Weights of a small GPT-style language model, trained from scratch on English Wikipedia: 5.9M parameters.
MLP neurons of a small language model. Each row is named by its layer, matrix (gate and up: input weights; down: output weights) and neuron, and shows model dimensions 96-191. Each number is 500 + 40 x the weight over its row's rms, rounded and kept within 0 to 999. Numbers have three digits each. A neuron's up and down rows have the sign that makes its largest values positive.
After each neuron's rows, "fires before" lists the tokens most often just after its 100 highest values on Wikipedia text that the model never trained on; "fires after" lists the tokens most often just before its 100 highest values on Wikipedia text that the model never trained on.

L9.gate100:501474501452467467427545448547520461479480571518512549454521496552526516480515492525493459461552461494555483479548424528471483447492513474598482467435447520495472430478473484429481450545563482515431442585567520510449419489416488527496481489479593533508539443499516512478507467465523541434
L9.up100:457488543488500523473524450539509508493436465469505507542516469523476515490471498448544513458443519480495557531541560523544559571548502488413470644487513543554529508454505545564482494475532484491563513452504493496485557452585518565451469523505456395476540418554496422561471444489539415539
L9.down100:494500527548496408454576494593469468484424497451484504482513471485481528431496484580499473471529466529464529554566497488543437485553521539533591527493498544495516551526521556520436488486464570514474445514491522495448460491529559506517533526509489505488562518514513494507507439497508564562
fires before: "ph", "in", "ft", "v", "p"
fires after: "og", " t", " T", "k", "d", " d"

L7.gate420:484480515495557514533493461565511465503592503508516531574578510469474543532558536416501472511463490448471524468483514447477573547465531465468534496448500518487526535473497536569490515594549494503525465464480478524506455545534500456488503498455478453476452519517449532536460476579532482535
L7.up420:542558593491506470578533512500511473535533489495522509535518522519543478497476477491459468517442536487547477483489534496492473516512532505499486550489449523493505456544460474434450528521512478484480507486427530495520508405539531505531426508515458520528491483467459462516501560488529449486
L7.down420:580502517511452571524484496467530522444457541444523500377501511561495451551523484490540540522450579463507562505522506513448470489476535496423461532498511564501546445521527526538497510542481483481462504477403546466514504397488525494511489565551470433468518441443484453480591529523543508529
fires before: "ond", "ut", "ial", "hn", "ies", "h"
fires after: " s", " sp", " ex", " t", "e"

L7.gate147:488494471522485483457472478511559575489491514452498505443496457534430564508508464573546415476487506510455507539536515452394441510485525452528516527471542538452508481435531405536480567455521530508485560510491477528565470440500482473524544471496538506549463541466540488547446520482537572562
L7.up147:492523480483466445514492519457535516498497522478543489514372572450508601498480523456452398537472500473483519511435577466487421556498516437547553496498568457524558521442498485539525443466556539449447477484584517493555502476434538556530494560557534448466522537471518487513600505502539427516
L7.down147:521442520512479514476494560508482476376447589468545445464500506450454465452594538524489500460511529460507530494526506525477466614488510523475548494509553486509526524511476486489460487480503504522464411441474514504530475447457466402481532548492420449479548498517514490502499513516510483495
fires before: "i", "r", "als", "ial", "o"
fires after: " v", "s", "em", " S", "ss", "v"

L9.gate315:543532490487531467495481498533512454440479529519465506446496431579560495461482525519516491483515446501438475519525433442488493568460546492511400441575535515512519466524516457487502500482516540473482501482492460489572487470444448521481532502445519538510561519551519435459552521502532477536
L9.up315:492535497496494453515409562560457540447538550530409481503460489555504512516442563521568521503510487490486469537488471441563464585504447451567441524498506485578517469528492483521522512481496559467453499520486520566572472470462474508431524501498490512476579532513532500410445476511515500532
L9.down315:453450464557476526505470580494532485510461447535496476522494513516529522484439511499475504496480582597525479520445564429424554502441516499558496508463469551434490495567472475507520541465496502444469523501425522506492530515553491541504549511443504515480551484576512488465556563510493514568
fires before: "ge", "g", "ep"
fires after: "e", " J", "r", "ol", "ro", "ru"

L2.gate323:551522463541480503521432478499540530465453542495482523486472453458473474512483504383432432455515525432446478508497513473499404520522544542523547509500504498532526555505550471485425419563562476472456518501545483429444476494458544485539499436524489493537529516538495458535494483493571480459
L2.up323:536442443488396525539431562560515507504525545483456525541491567466506540515519470462477488466509520494477452512494520523513526574528534469515492455464454564560475478553496445498452538525518564542470430473496497472447463468434478487513467489488546444528504566562489449520580469496531464471
L2.down323:513480487497441538559487535551578471576440463530544464532511546449508502462519481433496578499635464531528528514486561525488494559495490439510536445473526545544505440513530487503472460577453490570478420554475489496431480427505475448493531544517450443531534568518480498486537494488466423459
fires before: "i", "ated", "r", "er", "us", "als"
fires after: " l", "t", "em", " f", " v", " S"

L11.gate333:546504459527531436535473475538501528493493515480536452492538568503493517515479498489541483509492418546469494566535585497444495514509467442508520443543549561476482423446515516507528566472529449497559503493566534496516492494475493507473563456417451461512519532483493570475561489606531517536
L11.up333:510470512497471460509430432501475447526498581511441431449522516515533471435516530542506484504533486513506471527495491535509531480523516488485537493433468389481438487521468472481456589497507517498497592512518432475512511486503538444465531480500518461504556530508501430425489474496520492493
L11.down333:530544485509420530484416591540540503516510499477549457493570438470514515455511507490533538544460511449517517508527521440529504482482527476508555506463463464506459514482464465492500515445531531535534519457462500483462485482495436481449527517496420540507472547450523482402504491513538528468
fires before: "ge", "g", "at", "i", "a", "e"
fires after: "e", "r", "l", "est", "ol", "el"

L4.gate67:573485459505474490468413504524577486505576597484504552580465517472520509500601484538538568523532508437435516521589564467458481476520537528513508491456490521522548549514476452551516465579525478489519553520500583465433463505504492510533546498436521494460531511503508496536492580460488500511
L4.up67:486506555538478521491477541519498451604453443533470471488575552435498529458472481444435471505492499498463442477535474515490416527541570501564535492492506506478422510518473551505456472544622462533522537485513503570547595519463458428474515455499528551463362462462477458512531514465516499525
L4.down67:479512530522456477458494548576507497575471542486518428472512578494463509466426483608508416465515501533491436515536523526523507503484500470501529503551441498544403511493470475471496464518590471536431509511439512588516547488529386520502521519473493470478472544456484487508540528511485497509
fires before: "i", "ated", "al", "r", "er", "om"
fires after: " l", "em", "t", " S", "ss", " L"

L2.gate508:473440456512459503556536500460545523490570515480479523465388443478564451463527534521474509483466501508522496441501551532510572516467505510588571483470546450527457426559510463491444520467481517469516499476489560483442586549512579482501503512513523511562521457579475491516502502523506458494
L2.up508:479452419469474514509520552462504510515616561476497510450436451448535485436540515499499560464463507512551519477469550537488521531456568535571502489457543473469488473564512439519456529457449526485547444485466514504459563556499581517472475511484535494552501446577440526524547539483462435448
L2.down508:494517523455371525558531486447558417483504506522440487461398464471500474408457516496500474526447526500447449427470526584521532501465555439494487538513550407436458512505496477539434499417433575457562485512415492580462492550454432492562496510485489418555490442606471559497564482585506473468
fires before: "p", "b", "l", "is", "ther"
fires after: "r", " gr", " S", " L", " s"

L3.gate232:527530499528518481499463502572478509551463447501472490501515493552484532525515610511458452492505554461509546524525399452523529539395490489528476471527484606492509495436452529494548537474496504445540585537513490525548489554446564473464456527541516517474472570501518530483511482510516467627
L3.up232:457503515544496506474535508507471581476451490479509470543548494560454550556539544491501484415559590588497528470526424481458481453416456586528481508564439496421502488493472525502523583521445491498485560530510436544523452527531504455490464465499477482457495525504505507426454530572532483576
L3.down232:569499499486559525498539515456516487472464473470531452503496519507463496587517563521513468443538548491523540519509443508439481466427519428461514484513508472516581538482423492482515526445488458569543498596404462504530507555442483507482504466528573464548487596520486516503434532498571510519
fires before: "a", "at", "ation", "ated", "ations", "im"
fires after: " o", " O", "em", " ex", " up"

L3.gate339:528524449523474498528554523578465489499481490484496556491457497532442478548520526458484504492473486441531562432473553537532483517553491480435448539539517504482461479494434455329540420499575551470525504467498443513516494506504506470493481533512455489502508548445577593509558470544495452499
L3.up339:516579460561452520553496517501469507445533550564536521496458517540449488571521544479462413485445544460518453471522608499505522442509531538480447489573502476515512491512510469396473387571508539504604510462571445494549488503473551430501514481514424518561493495485511548505573501520522493522
L3.down339:511526435472489542483500544551530510538503528474533517515419457498523536491491534517515468484446458521558466488449482478505492491531463449487443533528491545431440518470480497486538442472478564554532474543457425508569461441518453474489463482505460553525514475448488557524524448466514485465
fires before: "ent", "id", "c", "le", " |"
fires after: " p", " P", "p", "et", "or"

L4.gate65:459493500488517498496525465508533509452442477441495511531519523542503540477475539440475451496531498498525554520540563523543571557565555557575478522505510468474493408514465518483535431535520544422417412517518547546493494472500511436444550439501481506465555414569522497530516508464432518504
L4.up65:495546549427536508482518493495526518485423450501507507555448490585490573517542478439414487475532504507514587527525528531537536518600562519561479492505497479500482423525454524475508472561494568440415438471495539487490481477495503455511511474447468530524552416566487496514518430457448506505
L4.down65:446496537461506502479498486482538473559426509516486505507480543489539511517444553458528503452446515510490505525528473567585478523468540476527460502460482516438496381501481423512542518476532575445470461518453491482496495464454511527424492516521495462533501457505546477511506479421453510505
fires before: "ph", "in", "it", "v", "p", "ine"
fires after: "og", " t", "ort", " T", "k"

L9.gate360:491549526541522581513502471566484451454482532491481599497493477540498514430550471411463513495499536471559484502523589549449540526459508535498504550436465547496529536448508494462504523536533478509528485539528505548466525478552494555493487565443520499511453514557479494446474524498522439498
L9.up360:539445501492517528456541438477493464482482445447497508555516481522553540425526508522475517501557496553480501468490481489499497505484515534514413520488546473423543573508499527513542473578445519473563456550499501445518460516489427495506470527499453514469490522564477464436531490503532469552
L9.down360:452523455593529503538532496451448524471496473487498478547470475460546559457488505536547459527498463519465451522471535452475464463518489502478529455391510560409540609564523470530484510524449464529450478531548493434548424509443483463531534529499462546445408475519456557496625526498492584431
fires before: "at", "en", " is", " c", "w"
fires after: " the", " g", " G", " The", "The"

L2.gate84:549470498557507544521432435539569495549432529443514555499503514562426446546558428538517559527517414459506448476506487488472461437508539494462484571530464511460524476490465486443539471465533540495471470518513444521492564521519495499532438538545547535476586557500481451549503556519415575477
L2.up84:467463569435505461467539510583498445521467507462538529564505546454474497473630435541545532471500447446497503497485487491494493549508462501504500531483562475488540487447510449551514565517523519533485532507429498517495435520552525398529527472503512555503489490463570520453514436509464522507
L2.down84:435449544516485490479484533596449454546398485530460488505427518512451474498572465480512513466520466505494463471470494487535519557391518523583516483481505422544527517476495537476450519514535449502528492557468477556481475506524495538493525515497521550545468520487488453496497457543445549445
fires before: " |", ".", ",", "00", ";", "–"
fires after: " |", ":", ";", "|", ","

L9.gate287:510499508504474488518512629468452530492484606434530557492451443475512396477474473536555449454491584497491457502488505504528506507486503458474485489448529471580515520498422409516525477548493516504525429415477506421480565490514572516509479498531406408503507477541497527429511527475526553494
L9.up287:434496461525504476502464582553528575518543537502482524507522474593491503554517485539465520551505471477505503546521521540516511461438511609416522447534519454483548546537527498475548506537443524572492522537517514534498483477548508466558489441516457494406509573531450541467522579536504539482
L9.down287:525475561419531467459449503570544501508472501526538507477543501513450522542515570440552499493515518516532459429496522542522478489478487532449442500509499503461511598431526449519524463484492481528466478484509533513519584556503521501480495470581498539502547543424508612466533489460534546520
fires before: ",", " the", ".", " he", "\n"
fires after: " 201", " 202", " 200", " 197", " 199", "2"

L2.gate363:518547546472445479502459498532447484488508408509458511452514560531414551500530496552550489495545545548471489520529411434561540504502511532550455451526593546540549532505538477499513515494484507470574581522421431496507445537522437499470481538492504570507516540457510497485430491478472485562
L2.up363:542551559513435532522440507512410549457420481484435458467525549542478561476536504493554470468524534539479519543516417410495554532557477492536442472560575509473510512454503482509489494471449489491542556400478452472531468503521427486540496502448504540473511492448477499509403475538484445536
L2.down363:483482475514458553519512496472490474508509447495532482491481513485491591542499506557560504487572530610524492477526381516493498503463508447479454478574536544523594514480498453517555456480482564487537514474442413545481492504459438478540489540500544485522471575465530528535520517531582477473
fires before: "a", "at", "t", "ation", "im", "ated"
fires after: " o", " ex", "em", " O", " up", "C"

L12.gate271:604516524490554579514458503508535498561474504502478518504461507566467582430507474520502454448468507455504474514496451546435574454538497491511479490517452459542456474528527476520561516518528529523499494450541429541415511504506461526518548468537570503490530430510391533477511500465476531483
L12.up271:482497486485511463495469537523519512470497562474498520541457499485471557452514545507462508470559559479518431442593466520507458547492496519539491500454503488494478531479555482503438428498506448512404505495477569461444499484486388560534492511432470494486485422484585515531467625520562515427
L12.down271:482482497501528471532457548491539535500530545471484505510481497545540534544524514496387465548520565452511526431462570483474528523470433548469456495541527499514521494565519572486511510484491477497540518512451527461480496576489477555502419460441423490515484441482531472516496488512505472524
fires before: "le", "ut", "ad", "ac", "en"
fires after: " t", "t", "ou", "st", " to"

L3.gate368:498463489513512439455509453589572493435538458394464442491475552486515456520547503518519488575494406559506456483491534474481539513517520500531474503518455486444426493405489505508493494522545476534509503526502504601478525511529456446500519552559483538512491467525529465592542506514465534512
L3.up368:495458510488530524459550441566568473508483458456431468487496594406442463458525499505526496545496479465552497439458482522497572466511487504503537488462468530470454459462450531505478500500568468475517534520500513561479510534522468408541531555503458548478447535479518516566483460516497515547
L3.down368:476464466457442500477515420446495496566510436547459569470509464448473483557529534518552509498462529559438421472411483575527536513474510517497548518497520442502564588627479502498491550488540501489544490484525537477439492499488521511577466533515525511557554530581498564497486493558409538481
fires before: " |", "6", "5", "3", "9", "8"
fires after: " |", "|", ";"

L3.gate131:526473428554487495483578422585475486503499550517415529531523410500578562480471490553515502541440547530553448529427506497432407496495454505483481480518493579508540552475478473519525583499530499528543545461510500484449501533472531535486489386542473503493525570461496507494531516480498482521
L3.up131:448491422515497420525544415575487471441457499493452552520539466530591546513468442500527486494419532456532442528435500483418455412512414500484542509542488553546527509463441462510462588518501478512510524455482536493485473492466600514504501487485500520464495549534475506467490540487503486492
L3.down131:445475453488541470540512439589464463540488487528433534514464498511552566472405472504539478505472537504463559538521432449475451479470453507445525538509479543527562537492434445482527499508547512502573515448459539534466502505487554516508463501520488471449460605508455474529440473502503487528
fires before: "ly", "it", "ild", "ary", "ct", "th"
fires after: " J", " g", " Jan", " b", "d", " B"

L6.gate250:491478462472494534589548595487467543456543503427472503529545495551522440529491519511512495448531464509452503464526505536510464467483446576522469544423523461432475515467502539499460481514456530461495461462478457484469454530554529563475532490500551467520517559549516487442467572470477553452
L6.up250:403508503627531584542565530507492504449477552415459528503499499481485445467497493500599477507573520511461505499468427516506492539478454609549516528378482468430457530545487460493508531563503590467456579470499514553485482494490525502509557492484503504498490496559520483480480516505542520494
L6.down250:448495531546553453540517478568500542491492473462557579460542489527490576476477538446520569504541444517565607477488492494533481544486530597509578457435523486468612529519503493439599504551456444560459505478480485452531541529401528476467491492466424510485503513530600518446510531549479504498
fires before: ",", ".", " |", "–", "ors"
fires after: " 201", " 200", " f", " 196", " 19", " 197"

L7.gate377:513472502494496523482425506492455506487452471458468564490454604471457551536583474535498413506521524492521556509437556436514511494482538430536494479512519529543476520458512580497456529511540539589499469486519521486509487552471432549522490569494481494528525514528444482494548532539543526512
L7.up377:546507457513535497494538462501477492498511466504508451509447525443517474519522490491475550450535522426530464543429459511475520478465534493493517514568500604502508462484479489450517581492446488491480544484373511508513432476561461547436448475529495595452515514472555535434461555533432530547
L7.down377:455519533524473501468497471479461582471498486424461546530511557461516546567562470461604525534507543485548420439530519503530473472511488411530474504520476618426532588444554445492553479470511476522458500467479470524512402444523411465496525565473518529495486540537475464455538525536588475495
fires before: "a", "ation", "at", "od", "ated", "ations"
fires after: " o", " O", " f", " per", " P", " p"

L9.gate438:519521464548539522481447573496517453479391543463505539468451544554530402520538522517506470541482523481465479532433538454465513530510601492518484509512506572473492452534449566504485566503554518522547533417490542536534463551518550487547450427498561460493502511531513442459588538509506483491
L9.up438:515510478510486458587510469528508505465515490486437499456453492570476521439538542484521556503533458570487467473518482445546480442560532500520516592559515540479592439447488482531524590512556559556475524494460445492522572493500498505490569496438508509475494520580571549503497513541449482463
L9.down438:537525563481533494541518511532439452570517508525504527473537484518506541548592513557498486484349467500550507473552494486541451500482421437450467473506554472485419439449463523570535562569514509486518515532488487481526524425566478505534488499534531514459496505457447520464483482521504512447
fires before: "ge", "g", "t", "ar"
fires after: "ol", " c", " C", "ar", "e"

L11.gate213:484572493490450514552503460494547476506512526468533517532542546498475540498569443566488470501549526479535587512549524516532433422539442410487509457513472474516494516505477430555544448523490442489534493524519455456457556570500527512498510374554476544539534452547530429517555498486488560496
L11.up213:391465537501485544518538531497494425506476496519530499495565531499511471530489484489489556475530488480438490499477478527547439490482489494475472445485482515495472446541511477537479514446535530505483506555484517470562527504564476517562470464492472469512513509493450572542559441582514577420
L11.down213:488574536459516553398425545451493480559443487481529540527467467476536467573455590484456448518492550481478500552545495529501501519444479516489491506596504545463479503553476505539501540518510516543506494521475487464481501520512586502516493443486473487439551568485518457524554463467496496545
fires before: "ic", "ch", "in", "ite", "e"
fires after: " m", " M", " res", "es", " ex", "m"

L12.gate95:528494538508538518506573474470497523454476465544515497453442439490553538458439502549454490495463529555479497490486440617504456545424468524474480471562507577501555534493478515521453499475558521506438536535493502475489551527467444529454511428493472460460535569537482437435511514470519536536
L12.up95:513425506520497460493528484557573498434448511530524570513467496507441465523493407506490439523498462470549497498453557520550496480538537519469474527519487509503556492485417615494385490518557558482480519415477522516527506537498536427496473528504491483516551478511453490537515569463510417511
L12.down95:517475486497526488501511446502538484487506575588482486526436470508446500567492427509508494542444467492506481422493573498525442519441504490568423455455459500532509477513517533450504515493479549487502513492468532462492482428487493437493454487538537399467490425532428513506451547493528525538
fires before: "\n", "-", "ir", "The", "|", "A"
fires after: "===", "==", " ==", "p"

L3.gate334:473522549490481510533578595481479480583480544464466528510443563532505516502510550423436529488501459463510451499507585503499535527550556487553472556461510536393546478495497536576482402537469498481481501419496373515542500540460505485556503482525483521482538564519476503509554488554453459494
L3.up334:449562480502504555559523578515500434529444562495509550545464537516489491521469577506498544493537471462571439400549528552435548521547462472480453500498550492423530450411516550503510473500487467446541484469500455477489464534528525517553528528488474521478492515517507482493506498507355512536
L3.down334:518541572445527532537450489524459397534477524486481555486539486440500533541504521485420497478540459434552485517498466513501497535495497476499473560460559464512519428497477478564492416525480520475538534491508512525578503530495504575457489483499478554469554446432468500505567529486440508473
fires before: "ent", "id", "le", "c", "h", " |"
fires after: " p", " P", "p", "et", "ep", " C"

L2.gate509:532467448553543501592455505539519562492467567452475494534519551476498530564523457514507450389526498484504398566506554550492512486560564434471486505476465523527508499479476452522454448471571482501496568434544461416469510516522452472554522522417525497493462469474496483524552528484529564490
L2.up509:532514407446519529542480501523506555519491561481433483480538500481506534488526376556530458451518480572515466574503575548510453493540519479501520532453432527447519516497504535547460468512565552501451575467522475455551467531523507491541544513440484557486520503473490436503558466515509477512
L2.down509:475391448514476520450489502516492449437434530524482538484403492482458524554473541482467508466499493562492486458494539531482534532438546395505572478497513469501519450498535458531492508580519514472534561384587599522556526497485447464520496528501504414522503484500467465519450494487456483469
fires before: "i", "al", "ated", "als", "r", "ial"
fires after: " l", " S", " v", "em", "ss", " s"

L11.gate35:536514473523502548529487521563511524530506538534488566530517445514517555477599528555437453425484502480430472497492514532459588376588565454543496492528464567517508505496484470497496571471486528561509430516463484444481487498596500534518461512455505541484470421503545465449500526482574591470
L11.up35:494514534457429528572508534515497521498471566554493532495474492512491491508561401449490511541531538414528506523466545552541481456506512491416497517409460472552558578453555468536519487494466471516521610544528431463539434517467488509501502476530568514536515522510513553487445538547486510432
L11.down35:540435460422476568499539488472494511494441465507520557472493500463497518569516462472552473521522527447530439480492451454534581543488453495489556495470464499542457501451468407539457510538477466481460480521522505516518454469501519536507509526495525529517450521405435545553528461464602426469
fires before: "le", "ust", "ut", "l", "in", "ul"
fires after: " t", " A", " T", " M", " part", "st"

L2.gate44:485467479529419450528546502558574504491466562507477500505440571487478510473470490516479438500523549487458459472522585507486523507490491449494545535472504461536457483516461515497467457630530487579496512541445461501450421443539488440470603535513470451501456549548559470583517577566517458428
L2.up44:550533530506473635470426492501519554561446531524462509520504562464433529520491443417406430444526559517441450530540532504459510552593533538503483520466548539446540533449459454566461547491512524485467515541547518535491527494391500447545451483452521488424463458452503466470526550455451457544
L2.down44:479537496467404491465420558533502499543466550527454445496468594478402547542455437480557426487601497449469476542525519525537481526526536508462516474493505511489504473509499484549478440517528528474545448508519585574545474487443467453526498478462530481518529575490512460511519515441490436501
fires before: "i", "r", "ated", "al", "ial"
fires after: " l", "em", " s", "s", " S"

L3.gate400:565394466485474505407483383517522497533489510497461539512461523529525524428498513499497517557462471541503484508557508441492533549507520445523469518479542565542434521501414563480503456466497517496484454520514527498522485530524516468531533456512498490533504443510519454521483443408541538437
L3.up400:496475500513468478482488372472530473559536494496510572505484508508480533451495502490563530477472542469521569518530517369482560527452532475528407530527534527528498493481473533418518502452505517503467484532553552527467427498504536463453512442465492489436552466528498439576442464443541563506
L3.down400:429449490456470432387583425538528537539469493495468488523513574478480518469482488412478467488438510480471534509528488509482519497501519452498463566504455528487459495536451465406473504508507557495470463549524494482464515414450535463446510515491465449428507412511467456520460457455491546541
fires before: "in", "q", "ph"
fires after: " t", "og", " I", " T", "g", " g"

L12.gate71:476472533490480524446564465545473540476506531530480490530482528477467479398501564525458424481494526447462570507559538479481504478467522583500494476518469467518508480505473472505433526535468505465497475530491494470544515424541458542573538461407447533449508521575500496516449517463515596500
L12.up71:423448539549489461520498440504546543480494438495445516486518472515470542576544471444535546481483510456492561548496521491491531555441438495467453537535519504503484556543478510564601504571478487529501447499500456504472546530480505454446490528478501559542500467546473552588431405515489498522
L12.down71:508457554456515522436566469538491528548426493534443486555513551567535529518497451510512436486435491561498481524527508484454535499528394533511445580526531520450526560506551498544485527515512579430469501557492601537474488554502507481489544518467457413472547465511469488506476486437505520574
fires before: "in", "v", "il", "it", "ph"
fires after: " t", " T", " s", "v", "og", " g"

L3.gate471:470529486447447530535550544482511449581447566489527522507458516529433489509519490455469499439521525437551417433395567529494502439478478467547484508515487438447591536433457500466514441591564483460522516452480458532505415532541551466549490477453464477530522517482542500492517512534460460569
L3.up471:547501468521452471553496565501555472572475602481489579550533493509423445467474507476461489496524517479552432485401580532525542470484540442534481526507551497484539552442459520460524444584528491450524469498465420534477434536494515481572429483452434459533493527467514467470538547517478506566
L3.down471:478558504437506550545558510491502409522530506464458504559472521462527562523496488477459512546551467510559506466442484575506521524481498440482470451490479499435491547475488522514491438552468593561539513557447427533583445499506487503488521489496493518508520491436514504560556570499447430492
fires before: "ent", "id", "le", "c", "h", " |"
fires after: " p", " P", "p", "et", "ep", "or"

L12.gate120:475436531493472588450500491503543519517540546546460522536536533545465497506484452504535528581555468434520452442530477481515493504547522530484464529434499577465513485530487515480438553560566463490567498459522483507531502440397481489534584497537451470439511511471496529506411434553584462460
L12.up120:545515535447534503511417447538475538508504539544517523539541480572507531437551480556545501523539520450465495556474495484505478462534549506472487551450475496459506480508514503509429555537488575450461507466513476511498561499495522482465550452536459476432512472493457486510401507501452435492
L12.down120:521451448530544389481474518565523461520537434536477627472525493478588565562560522501433515425542567518490449490576492477456457501495561525514565530548527485542556565529507504456466478464473515472497508516457480502522467489470478421520488455527480435500503561511603584534447484467542471519
fires before: "ut", "ial", "ies", "if", "i"
fires after: "st", " sp", " in", "t", " ex"

L9.gate295:512419494485516524439477507499523562479473527513430458522508452535570527539521463503528555583471462529491424503464548442516514448514534531470447520475530587503542526501507544446516533575495488502448523420484449488542540491525578465508495485460516472476467511569490499501538492432527533514
L9.up295:493488457480546467461422521482537503570553650465530524509499508525501500514481511514485525526488501565527578510504515504542516430525514516516500508488548493471499491526538510571570586472491545471409513476477416543459496468467533468499510438471428511510530499545495546464505538514577542445
L9.down295:458485525482488442544475510475550510493464553470457500426527500526571498505536476497486523450500539494553528492491584505505539456459458559471461479424541491435559546542443472499477484442433458544468463485549512553501512538535465460516500523475501513483558516513482506536586492463463451476
fires before: " the", ",", " he", " S", " F"
fires after: "5", "4", "2", " 201", "9"

L12.gate282:469526469476517558466509407555427499461531478408520431499481512478482445505490523444474498499396534549472553459507435520471513480530451443474537426533530602451518473478463506555446508429508552528482434440535464496491488524502491513523545476570495528525501510537477575431524483538429499572
L12.up282:485547486347422564481430520432504497473473473496524492519549469512533516529427523509478464476458482499536494512413548547477555494497503414504480410502391512484462489490539500474478481504502512507498512446479510486458516544486513492543556489488471553492497489572538483426401538500519481472
L12.down282:530488486463514510442528518488463493541541515484524513538434536530493510466447568481494464513538506459362537496499481510528490502425516444499515484541612547511552520563474504482441476519539421492605437549577471530484531565492518591556524551505532489487559540425465472461503487498460476523
fires before: "ous", "et", "ew", "ed", "od"
fires after: "ar", "oc", "v", " p", " v", " per"

L7.gate511:574530423499458483506482440553548467504432545520448485484551453528573491519500525554528530510528531579454454568501446500568481505449500472541459492430509531561560503534531501517461548447502510485533557511474475524484554533539449492572494498527524570434503482576489482435479541509609497510
L7.up511:498466484515531535467485425501548500504513545501427422539457471471549536517476564480518536529487515518496489511501499527466506453543535457485505566464504499419493517538473528502484456598485470503531489458548523469543464507466495458482576481460528457452436385486490454414520494400570454576
L7.down511:486538496478503532525429512513495502500505474510496563461553404453543574465465503461497579483570482568531519536513441492476520462531458468469555480452485510475495573518415503465535523509516542563470556477461529451442482564522503531438518487488513505485527488552491465542408550512399459533
fires before: "ild", "il", "it", "ag", "ly", "age"
fires after: " b", " g", "ang", "ad", " J", "b"

L11.gate354:524476436502524507472505466530434474513522494417507537522455544460440548492590427478498524454482462517526411507519500511521488565548489475470507585477487517509490548452476504523419497514515500541526425522458533474482434464462470532491513535515514490563508527562438529498508554470564432534
L11.up354:475493440506508539450546512499470488512501475435512563451404502430457502535543441523491520475507462508533395535473547469522501600526511462505553589475505547514501484428484502466452499496508526610495504517500510459469454530468529563527519508469486486550545488486454508509538561489501459578
L11.down354:459506565489438464512488553527471479509492485470466503439481519515500529525538502562510476514463460544541453511484551579546495524563488472483510529492515515469538659459513396463506464464513452539512500471496496526527421432467514479456541516411505516470476435497520454576503523510453402459
fires before: "als", "ated", "or", "us", "at"
fires after: " o", " v", " d", " f", " per"

L7.gate413:499556484529490472493535547473522552503497486524512441508462488522536488495523541489485423494536566519508574495508475543512471494464550557566496447557522467482492463513574478490536543532474468496544518543522500502511513597558455590566460502528474558514500408513499532484520527574495501608
L7.up413:444518496489476548542537541525510552474513515455524532528558556460511469518516563416473543477528490506471464382458472483505500535515553432478479449556532493485508513516494488561487503478546479469478475536482559557511493518548463562566529520501482533549466511488515450528552487418420463470
L7.down413:513542502534475499467418478490495464594541524473491493473437492488489574524587513474553538495472436529526510495531529608538599491465491449512498552498496504470507459511597501553475458476536490506482479439510464491416534505457370462462546500511465457583463473453437481479480476501504462528
fires before: "k", "p", "or", "is", "c", "our"
fires after: " L", " G", "r", "ic", " P", " V"